From a checkpoint of a small transformer trained on Wikipedia: learned positions, tied embeddings.
MLP neurons of a small language model. Each row is named by its layer, matrix (down: output weights) and neuron, and shows model dimensions 128-255. Each number is 500 + 25 x the weight over its row's rms, rounded and kept within 0 to 999. Numbers have three digits each.
A block is one neuron, or neurons of one layer that tend to fire together. Before each block is what it responds to, as a language model described it from the Wikipedia text at the highest values.

Description: Split-off letter s. A lone "s" split from the middle or start of a word, e.g. Con-s-ervation, sub-s-equent, pos-s-ible, s-inger; rarely other fragments.
L3.down34:540524491492506518477502491513467526481501536479544483498480488518517494444482541502467508512526442517464512497505465484523523497488466495497494502519456506514529478529520484526489465505492457480518496499482501475484481480475477563521472465512516468525497484527481499520454518485526489504531534516523471439482510514537484513496509507450505513505532485482513526518489505516490519501472
L3.down166:497518467477502478494500493420491530479472510476468516485493469484530496505442531535514536510481498459481499485458503486455491527507509506516491525526570518479472453523463520514532487506527469505501468520454508505516501499580490507482475468513465512514480472479468527480543502496496454497512504487449495488517505473458501494542452514506477488506523490519535511491493497531490512497513
L3.down235:501479527509423521525486468497506453503477465461509523495518444485481476505482554478489531489513515506504522482472523480482518491483480482488533496501531501523481512516520531532522512472488507509488503498503547485503506491525508535486542472506520495520508478486468514497469525518506501433477527501540553494460528465554517512487495486489545494538492475501522497519531536501509505513491
L3.down799:485523488490508512516531480511499515502497504488477485485523533485495464493511487466522472489485476500465470482471496473464519499499457510450511513507489471491504522530484488496482458454467461480561497467539514497500479512466552481516526459496514493490510501474501460502533500502526498519531482511574552520468486496456477474503438489497504559527466484469524500537489493474516524514519

Description: Passive past-participle endings. The -ed/-d suffix completing a past participle after was, is or be in passive clauses, as in was directed, was replaced, cannot be explained; weaker on other word-final pieces like act-ive.
L5.down88:543534536527495483538502502458551489464477525462487501478529499502504485545482499501536519473467467524561523540493470513509501508481485484498483509428500523487546492493465485488510503508474488448454504489491517492507503491537573526551534455493495528509525461512506490530483489488488555500495511468501475511508473486476553437541523499527479438472504501507518484470500506549486528487500
L5.down195:544557502516490553520506522489518499477499484534485469512463508482487479473510493473549516512562482531513500464504515493485505474522519520480487488437506498497534498442555511550537521533519501519532486520526498484512518470497493485523492501468520513529467538535511499446472487498501480463526514509476519485481511502488526523438496503493492512492474510508537522471453472507501475477506
L5.down215:457509471531492507494516508484520529513521500500484484510466492517546485537504482478507506535508503462516469483497535480547486449453506507517428514517512508475486472467532469489525473507487449501465531512485572508519465536512498470515513523551479499511519507481517473499478524518499504512479538513458511488467525507468509483508522482492515506500498510478479532521499484479502479469480
L5.down219:508481526506489494529515456469514458515435532514511489517525504506500485513524512474471472471505487488504512483516504471506408504485526526517483504532450508498510492467483497549497552504510532477489493533475438487489524496474481473431494501497514510493508543518479496491518506470506489486519495499510483493531521515485535524486507510489471474483518490515511495532534510511523529525524
L5.down228:493482479530492485512525488506505477464507515475456481492512452511492501542546524496498542469487448511476485454526509548537474467495518501479473510512504489503516504487493513534465466469486495493526512522467514482456519434496474486479544506511558482564504472530499516524496533469509543486493477454458511476463496483489536508549473479504518474471488513558503503503498527481554531491471
L5.down233:527493512499457526519548462527514454487562511495526509502484507483485499455521486494567536500525479467499541459523548524528487485504480499522494496464490539483471514472525511510497502520490495476503486516467541515538499532499493519486471498464500462503491480524496493509453497515478475517512545496505462465503495501485474516490507502509478475480525505484481549502484506512503510488491
L5.down267:465533511510490500514512496533494508486486497503503505513486527504481542524534492475498508527450521522467488486508473488489500513507509506515537464496507505527486512505451517507521481445554497477540471480540503496463516510469500463460445507503498463562501470507447509501482488519547451478496489496485508522470489463572500509500553492482523488482457492503518458513479541524494481529494
L5.down276:543517528548533512503443535525443495492497472496453514532488528517486538507475473489526492467529500485496474515522493486459470527539499484504485476502510502456503501514482482527482530509497475486505457498500516518477511511490453465505505508499478472516495475490454467500523517503512505512467524506479500482477471484534490458491474508500498512509503496537476490459545475527538491450541
L5.down351:508509457499479507540449467539500496490524500502527524497488498453491540501509481529539477492511471462485511504460494534479458534483520509521448518483476490512465540496496542497506504503496491509501526506483490496500499482500529511508464504485493510490540492536540494519541513471505489487474480485500466518492484502516518488539532527505476500486497514514515482553525455522499471514474
L5.down420:507505503503542475519468526550499532515514523478524490482512498512519484527480522495493497509507510526479448531529504533537528489523495488465512490468509522524520487528446468505466539497474495516492526503495490478488517447488514488482523445462510484490513532492444522485535523509520555466524520533476519475480513471524475540455482487543496493498474494465509521499478474529474544519484
L5.down428:494498525481498487476537502508530516561465466486474538473520514476471535487523475499468483536489460529501494465468490532488527478482504498488536483535499511481490492486520507511507487464475534509486549465511524506477481457505461520522462430557510513506484471546535518511516487505464536505544500531494546485454509512454447486461507533482491512519485452466526536513481492460452513507536
L5.down493:517514513462472507519490510520494516529498504502449504448543500519455504553457474539487479502504541465454475479547469507479484528514485496492472477512519492507499500487481434510538486519536449505496526477532542511523456481472542528503515506447483480498504522476486523483531493516495517517514532474523512501547518509491523520482444482496500479476526528519479528498501548488479465515517
L5.down589:480530510475495512525490474566526489528536478497491460461496541485485486511526492476481478497461547513492503489466488511505529487467487495461480507489544492513502519493508517519484447509485493461487505491500509529495517494522491479530503475493480515517515475438516495525515469560503556463448512472507521490513475502478532508496516512488504487475507494513507498471556478529495515493536
L5.down646:483530518479491475505520488496448517499487509507525566461532480511485495495519499497534545514526556519504507527497481476505530492505559539486499469512495470510503457511488517502497508486488478524505537470537530485516496500520539446495518444483507481488458493540574463545492488546520539491521483508497526495478467525505499470523496520531491513471501516461495502484482452453520489476487
L5.down667:490480500494498512508534546457508481504500531534474525517491532526470497512478487476485504527483507479487507485493536537495525512534518504524508553526476519466473467521520517481464471470522479515505499493502452487475503492473513488503464507528529517470530487495500482515511494548505494493478569496446496490567503443488536528509511503514493489479523495500522476524498456459493534487516
L5.down675:494534515484449525492459492500499491502505537524497531481514527526506519487496493513498464515484504496497438483553530499477477547513506434471476530495501486492506484531474532495529526541485519498477509488524500517456497526482523554519501526549547534513486516482518517557516474464489500471486505468469503447481500483458503524453506474509497460470543497515466503501506509503529469465471

Description: Mid-word "s" fragments. Single-letter "s" pieces inside awkwardly split words, often a doubled s (assas-s-in, discu-s-sion, profe-s-sor), plus other mid-word splits like Escu-e-la.
L4.down463:498514513500507495511479498478538491513524450486494500478512497508512476512468495473488498527530537528453476461487508504489520521487497502516458441492491477537499543509518528502502494545522496455479514503494536494493497529520500481484478493544478480455500468478469497511483512477500492534462511483568568521463515535495513514487541526513473468523477494472500525500518512476501481560486

Description: Blank line before sections. The second line break of a blank line ending a paragraph, table or article title, usually just before an == heading == or a new paragraph; rarely list dashes.
L4.down283:513543502532533515470447441558519533463515486464452510468516510486503537477475493499509479506539541487507529479505497492490482486490490503479539538508503485502503486504518493502506481489507509530503487476525495574508476518505528525477508468487449488509500494496518503490518496530509495531503500479485488501487506491497511480454494514488517475499488550524461444455505489497517507519501

Description: Paragraph-break second newline. The second newline of a blank line ending a Wikipedia paragraph, before a heading or new paragraph; also word-start fragments like re-'re'leased, 'e'ating, 'e'valuate.
L4.down796:513503489490520454501550520513535514510492511490541493492486518479477531474506498555511496499477489478505550558539473507481501468508530489531487503507438509456511543503508494512476455483538490452470500493563546479533500523488509478513504455450459508461474476490546497488468493526505459517493546484497482500509520518510474479508479498509449465481507517491478449499479486494528510530500

Description: Past-tense verb suffixes. Inflectional endings completing a split verb, mostly past-tense -ed (critic-ized, maintain-ed, host-ed, incorpor-ated), plus other mid-verb fragments (qu-al-ified, in-vol-ved).
L4.down297:485501515476472505486484537480511498476470517476490489537564490544490510474529508454466504489518500488471523502507491464449472540479505481515481483433497499511468540537511498508530499540503511510503476483476480492534488473513543482482535542512507538483509488467476511500461522534492490475510493516505548506515531498513507504555491458532518483501467544476512459542516470503529480526487

Description: Paragraph-break newlines. Line-break tokens forming a blank line after a finished sentence, list or table, just before a new paragraph, == heading or | table row.
L3.down46:545521478467478506536527503445524523516525521473481456491488482503492521534502521459512494502549465502510505551521523473541482509502548509489435502464521499515534533511486508491543494444495530500472458521532491530528486511475506530440511486520539497515452506521514474504479497494505496521463482514477454497527506483503515477517487499519521552534483504524467504510480508514467509487492
L3.down615:520496467498481515495511481471503485468469506476480480531504460508476491511484499503491457560532500510548511509517488490533500524490498525528505501487506510506491515520499486538494513525535489445521476524429521495511472502472515478482428458502525475466508504487437490489547524455511537509509513450493522537518503469491469507481536514461524504455510505474491537487481533544513496493452
L3.down649:453451482503545507490492489524499484490513498505542492498541470517511492520469514500508475468535458481515431538524472551449480533480488511506520502562446501492522525525534492487471536485502488460475433503468495502501515499501509496535497478541494493514503512507530532494453527459488532513515509503523485490485490507520515514544481498499470495467511586526445495516460462533470517493488
L3.down751:446412496471529460529510478477510457488492486502490479508470526568491494502464458486485469506518531486484511507467488509497490472484460496493506476507508508503511519510492503474456488512521517521512487486520535451524501482475479473521496510496527524501502575494519461494506588528511545476512527476506491514528477520543536512527456497562529460496568497506457507496505479540511509522532

Description: Blank line after tables. Second newline of a blank line closing a table or list, before a heading or new article (==Transactions); weaker on commas and mid-word pieces (ab|d|icated).
L5.down84:514505503488494514531467499511474506563543511483482507509488512519502493505550465481484511477541516496530507464500509525495516463488502528489499475487507507479530555486534469495518500530491540496477496483495458538499529503478479527504505496474510455516444494514503524497493475471500527505506518531461487492490514509517502495489491472481556497493549489523536487456496486491474516497518
L5.down126:445525494505532560447512467510477527514468511495494522525487491503523506547518520520529529505539498467528502501503498540505515567509508519494480494486498497530501487551503484495537527511520520477473521470487464509528487520462485485479494496484478473541465542487493500504519498528466470511517473513490488486491502449499494522497521560493454515473523469495495467483527535506494499495500
L5.down185:485527542497534514504505521458472511446548486479484499496551526521479528505512527557486467476470470514511497495508514461485506463500506494525518491476556506471454476521465500556489486490533483484517505520493485543505479502501489496504540510456573536512478507522502542490469513519526489505499518514503496515473447467490449467472463481473504482459511504525502537532482520518502504499515
L5.down308:514521534528519493494445547479538505487485505501512492493456503512475468542507532493548483445466499492540481489468485502484442478457515482515468499484500497489470510513475489497503504478498535495517506487496472477474538486481503520487511566469491526490533471478473552515458496499476492485530523448503518522494457514533538491494482537480490483515531497495473529509519451481484467494478
L5.down319:502505470517495492456491464514499513517438492517466470505486498490489543504509494494503459516509461517510487486533503507537507529484484496505490458512511495515488531493477502504512516489560518527530464485491497476487509484510531532463492490534457477489500482477500513527506472536439470500477500505521507462468507443498476445507543563527476489497502503524468475494517508484533489469523
L5.down329:448473502490497476501529514496457504528478544539492512508438469492515505516465511470527535498521525465530455520523525553503528500531481482534514495518496507490531515485486518494506532515459463486464463523490492508544484484491522489550511498547512511498452515479506506481512490503506520483496482496496537501538519493443461508435476480481506499493474506483486530487520488478499472479496
L5.down375:473467490502548526547530494445506498522518551510475491470448531509510475499477521487494469532510516498475496516500498499551447489517496517430475441494488472511491527459528533543485488506514446531480512486490480496499526498500493534463461517535434496523537499453472461508487542532512517464479514489499492509529532486483486483521470495519475494516512515526476495501474461511533537500479
L5.down440:477573481483552517517544528482495501528472480476509483483513513530500467499507472478508527557533491481530525524485522507540486530487499499489486526486465481451496495503497506516524502482483513491481525461526517483542506511483501546473496471470462524501473502484493512530451499489506554514543539529484488501477517491507474490532524539486508481471459519484481466489526526553503487516504
L5.down459:498469486532465501544530510500531531500491487524514468502480490487546469489465462500500531499501465486480497510521483436516486488507503496452452512516515522504481499513484557503487480481536449547507480487495554496480496491507492474531482489515510498513526517457536551501450504460492472518476532529537543479487464485475514555509524500511474487489499502482539514496459519515467509480466
L5.down480:439482469456507487539493485460537499534547493484470485519491540411495523494502503493488471532475536489483482508469509536519542470497525484476517477517528526514486527535511529521518454538517523506535478486487528515466495501509498518497492534476481510499505498469510509474507506469497523556512487498486482488509516530503450465488486505514458515508524508483532497517481447494509447495506
L5.down552:469524449524488464513488577470507530499466484499519511491511468508501494470496524535521532479513509499486504518526455500558496489533505504526493509494486492499521491541541497539512477495473505480465486458474523470513509535484473491534545521523521489487488519484482557440485500457487480473471490526519432470509575489513512524487566490490499469474498537498486503515512490520518483479451
L5.down581:452518539525461488533462497506515486527531499517478513475522535493513507494485499481480502485527492474485480484504520473484521503480527474513533501472481493514478514522499483538465467468518464487519482518501506494516518528507491521503495519454481527474495522487519490504497525496481502465492524486471498519478512504525467495496474495505505487490460535470512480522508475512507466512513
L5.down686:471513494472480513528538521467514479519491491499522491487537497489451511491497499517512483491461531478490475512534509509502526524485503512515504513529525573459491487480535474504486499525472489489498481527514495480486488514508489518547534465498451506507504536528526471483441526459490528485526511494529503518484522475447483498484529503484527495488538477469503550496526477531514499529485
L5.down730:496528526517513506502491457491500521509547471475500515497480442516489496529507520476489482522494520499468444518490544465528509515498448525491553500548510512503479518495541495501511477487493479509472502478562502484510505507556498482462500482512477474469515476523533482519487511556552539503463433521491513501503500470503487596506502510479459547543509514502485518490488486516515467503488
L5.down847:504530520483480485548480482534482482515514530539485452459500480488505484520520503502455524549555463518499515492500519513509544533452501504509452475472478522520501499497514487516475492503503487504519477522526498453479490540502515519526471544469505488487466527484495490450502540489484502494495502496498451484524500479534559510512514520512519487550488471539505482488516483463473503506508
L5.down1016:515513500496532491512503490495481505531507475479445493491521527465502492512491493503500406502487483502514471509528457503477495487472528505451516503489519508509496516492524513471508456487465489514515542528485488463432483506534516462464465488496522553523458516491513540506541475524507474524471518482458465505497527490485486475514481491498510525487517495553543487501510494540550514516501

Description: Paragraph-start line breaks. Line breaks just before a new paragraph or article body, especially after a title and short description line or a == Section == heading.
L5.down16:482507519516508479523523489491503498517469493502511502515475458502485522484525464440521487462535496464511535527458446440466468513507422465527460533514496471477555500520532506501515487513507490472508514524567524489516456454460506475482485499497523543519436537521531501471525497537504528482504496487488494508476546476491480514521502518491510520527503477562521467501483519525463481490486
L5.down40:529495493485492505469488485497493512468463487510526483476548508491497509529480536461474467541526491469497499471491493517523509497518521518492517484552454525522462488535526514548481498496510508485506510493508522500513497549531531544520516482515534506524540529483548509521521499519515468455519487495521487547484487494477487578509527493487540483488509491467472508476466529481456497519491
L5.down51:499459497503478475481502479471471469542472483444501504516509499509513508524509518496472562489477490479505472469506545517504492548509488451525466539515520461521509513504510482527467552552514472481527518509467500478493464493471486509519525542489496507523483492544518471472539575466514497495489498496475474526506468530509494484516506517475498502488494537510471477508528533502521495514494
L5.down251:498497539515464493500463502506516480486515471474496556544468531468515512494471495523483518494505551506484524496542521481496503462539534540464517497498510551498494474501522492456474489491495487499481513502504510464511449497498522513514520498499490479474485471497483555526490510544505510506495544495503439447483498509475491495499519515534528518516510465462494493448487436472485489455526
L5.down304:534516520475533526502492517504492511508529525479505529496498459540477524466468519531520517516447547477520502444487495535515444534464473502506480481490483497470529500513496501469494432486499527490507503506464510504490499532545499484485500508526502471493502524481511514447502527522483477546453512477500556477488538489478486503497504513502493509468517480479531539487495543517513537503463
L5.down388:537500541518514516511539509522494481512507517516494496520520494493494502493547537482479534529509529445507522493511504488498517490503518530479512477490506537507489454485509535538477542516492524444457511511558487495545473496508500497496494484548507484510510496499538494485547505488508498473476507517492486496521474513487521484515506479512502498517567468505492513532491522495465531473542
L5.down458:507524482478511517511446486491536510524529511545509501523512470461499512492500488496522471543472478539503493484521469511487489472519488494482469478549503511483520466522520518499519550505496488507480487515476504510479492517501485542516545504533522485515477446497510476450495533512504502509537513499510516524515498453494480471491473475556513498505513504442533504513491550492508469425443
L5.down499:480485545478497491498506497498550500465462498511502495487457500515536508477519494468440496501492557539524483499525555488497478500488492496467462476515462496507474525503522509468499473465487516505485525527477525472455531580544498527516474493487477559427517498468520511537485533498483491509542476509475503519521526440522455479480496506506481507442468514505515467504465475517508501512570
L5.down525:485510527455531505487463486463492489534472515508539521526475479480464517474481492458498500524547520514510490513537540441459503506516521464505493523525493498507492522518558501462508540517517520469446486489491491509470501460508509529543506515513456462513497439508497494503468474461508521498462526454516520508509524485486477527532463500470490517496476486522511534459505522476524502502522
L5.down628:472524491546489471528516484506456484489514520507465457489467502510483466481486528525480495513554536486471516513508483502532476504478495472512472533511477496482525501503522486455487499502489469464524526481533478502440482535503467513507471488474506558513470474493527450488501522489482492536547465435532493499487570515479504470486518519553505531460563485481524528507510487525462489499534
L5.down697:551504529498512533483542508490484506493476467474530544516487515490483462520522493481504541462474465524498532513476514517501509506450506441524505486496522475483494493470503541453479510482517487535490509507512525510496542451460499504507503519513481545573468510503505482533533474519522506500475494487541515542496481507469461465487514520507515487471523486494537487515468475479485492477478
L5.down703:533472486504469506485470479522492508468486511531523482519524496478502488511499508498489502497526507505530515474504484483534482557533463460494513497516500497484445532515460500512503512486493491524506461497501538489516480485522512539489523468516462495480518499495523485541468507526518549500465514483517444486506510453527511520496504511528470499514531544492512540478519502519534513465489
L5.down738:511484480467455511508488530501528494544497474515469528521512506503482467481479519534526495517497485485472473518473497534497529505511522541457578478483496501497508484507525504510543512502473500509508509466523527494579476545529524479506505514520493514439500490499507541471527521530513476488498478487503499520492532491523503476468548539496472558478470510485496448506543534540525451487501
L5.down790:479490500537527473523508469540523520517555468501496480471470528515494494509477505534495568497510494507503463476514523502499490458473536498533466475510466494496495481474545492469499528499525485529544512479467478527518487478443448522489514497464555494494469526527489521499475511440511500519501528517493489509493494471495473496440556485533544465498517493469520490482521490503504511455496
L5.down1000:516529516494468455494532555517450531515526543474500493495464502456496505526509492495505496462532510516486521470522484486494476477501505487495522546471503523504530492496477467483439466464499512504498472496561463495560532506494483492494469494478501511487482500534473511471506515491525526531489491476486462543491524487489512468503506490457474513489512511521490467530526495473481542519484
L5.down1017:515502515454499500525474492508463523465537524489491505585536527518472495514467473509501506474451504478497484496565525532521531505526479491526458498493499473477497465521495465520515535512510545507488507519501488488535550500500527476495470477511475499487483498418514522471498493523478472497523527532529502469465475479482490463517487500492465519479512520487523515493499528504520504520496

Description: Mid-word fragment pieces. Short word-internal pieces, mostly "s", inside words split into odd fragments, such as po-s-itive, po-s-sible, discu-s-sed, cro-s-s.
L5.down46:484501504560510507492501486516493523520452486499512504510500537489532484448481557556448473475453482504491545497455504527495468528476483484492494490532533489526546523500481490473496549481497531516491494483527503516525500477478518506472509560526513515551489508532463485534483485483498535501516493504498477527535496493488460501512486492545473525503529481498526547479549475503486485479445
L5.down95:515485484548478474465503504472494522499517517493471525475460499480498546499524490493509507491531530498521437554485552528524502526468526490517497499517510510479524555492476491522504487510491513467495566482528482488488499541559507506526550464464476497495462522464519481487527516458486499487534450496509516524558521514487496490491497519465458529493546497498469484517481459527468510484459
L5.down269:507531496448510470466502479486531517532487505547484503459483477547460500523463499516502489517494493459496497492516459493519497490527508449528471501513451481493489512505491519520477536487517534480500513483498483478522493502528501504472517491477489496522512466503490494494555438512505471539518462512479452490534504514442543516540507511507495535548544452503477452542497486483499532538477
L5.down343:449499480501485551462558503514521482526504502504490500532438506468473522535501508508528442500509521513470517519495456500486473500560482517511465498531497495462500496477542493516496488502495472503477475493490466540514531519502494470489497508520504497531532483498489543486499487504507502537498483566511513495492526481479469500538479473506485485544524530534547490487509546492475500499496
L5.down346:514473468482500531507473468507524469523510467479497506535533495505480503519506494503497499488480579525490470499471508543454502529537483440532502455510444490513470500530496497501493535465502506502509500520529475478496486480532516471477516530487469497470530554464529515522525484508522503469485492492461543503462502483493497516461516491521487484486481531479511482497482458475513466473545
L5.down368:474466502518513511507490490500525517454509479504488503496489502554511531515444528511499532509523487448493514498517506512450557482458522512487492503516518455586479540493510510504542522474508495492505474451512552542509496496451478536483469478489491428507490488496547459513501547476496497527503477504466505523471494481493479476510461563505493503451487532523461520509514480477505500518491
L5.down404:505527490483507536481465493488501477469517492503484475515517529493494513512511518492493536445518542468550487500494500484529506483510478560478527483494525483519533521517531504497477459513500497495476485498509502473490506502501497491465522476467486485490482489496470509493488530497519525478468493474509521500508494476492485447497447527505534544481498509494456486517479516490534527470525
L5.down414:457487493502494488511488494484511521493485490468507499482530525443507519494483504459555507444495477478512462498505546526489495460470458492510466550512499508442520500470499480518453538485450521511486505494489497521540518480501522499520506470519490491515482480545489505453466500493496520475485481523519483464499485501492503499507550460550501484430500499449522508516522493489497508538467
L5.down468:539523529480483467476473468486543498517503518519520488524537506515525562495463491534516511498454517493480499505488514529496505540506497469528537496488521494458531498485491475462440483494531476531481504441553495466513498500506523462519507555492498503446516538500507501513516516526491490495503509497482505498493482511529511531502495476493490505527470540500504434490466497523495491487456
L5.down491:475461472537490430462495487541530476518552490554519489465510463524496493504533470493511518537484494492482508487486534493487515505552545464548517482454527514520514481462499505491481504513518503476485478546535477530538515504536518512482484503504576472502518459514487506517504473491496503489469500497520405507506475492480532486493433474503530516519518482497469492494466504512486511519502
L5.down587:523513514531495485548526487488508473487523517497522457523464485478514500513487487505513470470460518532514501482509515508484468507508466446470480536478517522486525517509496551471503495521471486547497547518470492479495490501472475521506503551551464478561539532454493473494516534479515536508491493519515536515506523515518500471462458475472498512483456483477451515491506441488486529489485
L5.down657:543471486500508508542526521513483505497512470525486529489552517470509498535486460500482496520480485495529481511503500485502544504520465554516505486553433504530468458494522470501482510496504496451455495544550508506483517499472511502506516493490512474556447500469474469501513505499506516506462551522520483507507486491517474541475516523470468536504490466502513524474491485478493565448489
L5.down768:487516533473494497481481498463462466510473508502531534475520499516498478496509471496511451485479504455510515519472487528535512509469541506479498496533472486485503516520488513423510510504493504535458539493539488496556521459513487511445467478511525461495498512479472495535499521489499471531495542508530489492513501492473517544444505539492490517517531476518526513507500490486539471497517
L5.down825:546499483515471512496490499483542486532517507521519488488539482521481482514477466502521511520514477524489491483506537490556479525493447488499538461519480512478486466481488507504517575481483525495504532464516465519474475488536505504477527494490461540484520522491498513501515506502472486517487480524564546443491507479475533522539524522495533516465478509470487508465480511507489455485487
L5.down861:487498519508469530555477497507501525509504509530467456489484497492451492511561496502492465460490512499447503551476535531478529486486531514479481495527503524522509504492563529498491520489451502501482535443497521514456482527485473512503532536486470485504493515512461488496484525503504483501442489469505515505482462496520501530484493512517511508500470523514498482471497455465480492523540
L5.down993:447501501479543483535482480484483462538539495477546535461517502552545511499486483521531486492448517482463513555491511522506487515496530462505527492460490462487492505510538502490466492521506517495512522504516531517491482443496496541516523539497485503492498468498465521501561515518506465497472470513523443481485495556454496516503514477490504461509507509476509492476460511509495482533513

Description: Past participle endings. The -ed suffix or whole past participle of a verb, mostly in passives after was/were/is, as in was found-ed, record-ed, used.
L3.down158:534505507512531517522519486474449503506492530459514475492496505504487512504530517470497493494475482536525503488532544506522514486469508536515533495434494519481523476432492463513478503499494521498528548515513527495557492501486517551504466459488483477530499496490498497482479470539558509492473495491492445496525522488540515489490458456494478504505497490535535474465537535500549507541500
L3.down198:506468536494476512521441537518464496505499493480522464506529487487537528453510502483513503504526497517521519486506489494504528524512515526481480456473528461519491494535482464556481490525448478452482485512471513501510511487448517486532477529544489442449526493471545530470537491532509510480552491496477504515512470513491497487488501457500482478522507512478483511488544527501537490504546
L3.down325:473542443511532431472514489521521507502480508531493496487504513518494504536483467460488525470484484502479497510521435495470533498541477508516490505535492545512494519522505538441461503510451509499521480492508547522560512475523497437482509532470492501499484512497500468482480481477513455519514509499507458514538536526533501490532511532477487514520506544523517474534501489511492511475470
L3.down612:516526530511512475517470536531508498511494508515537467474519478517489441542485513455483482479518500513505502512522476487491498506465471486498476491526508459475533492539496482500507500499511443487514539501485530498472477518533555498477437523495486489486496507518509498468527497510545529546467495506502535492480472544472518474505514508491472497533459542476496491513513471516493487500486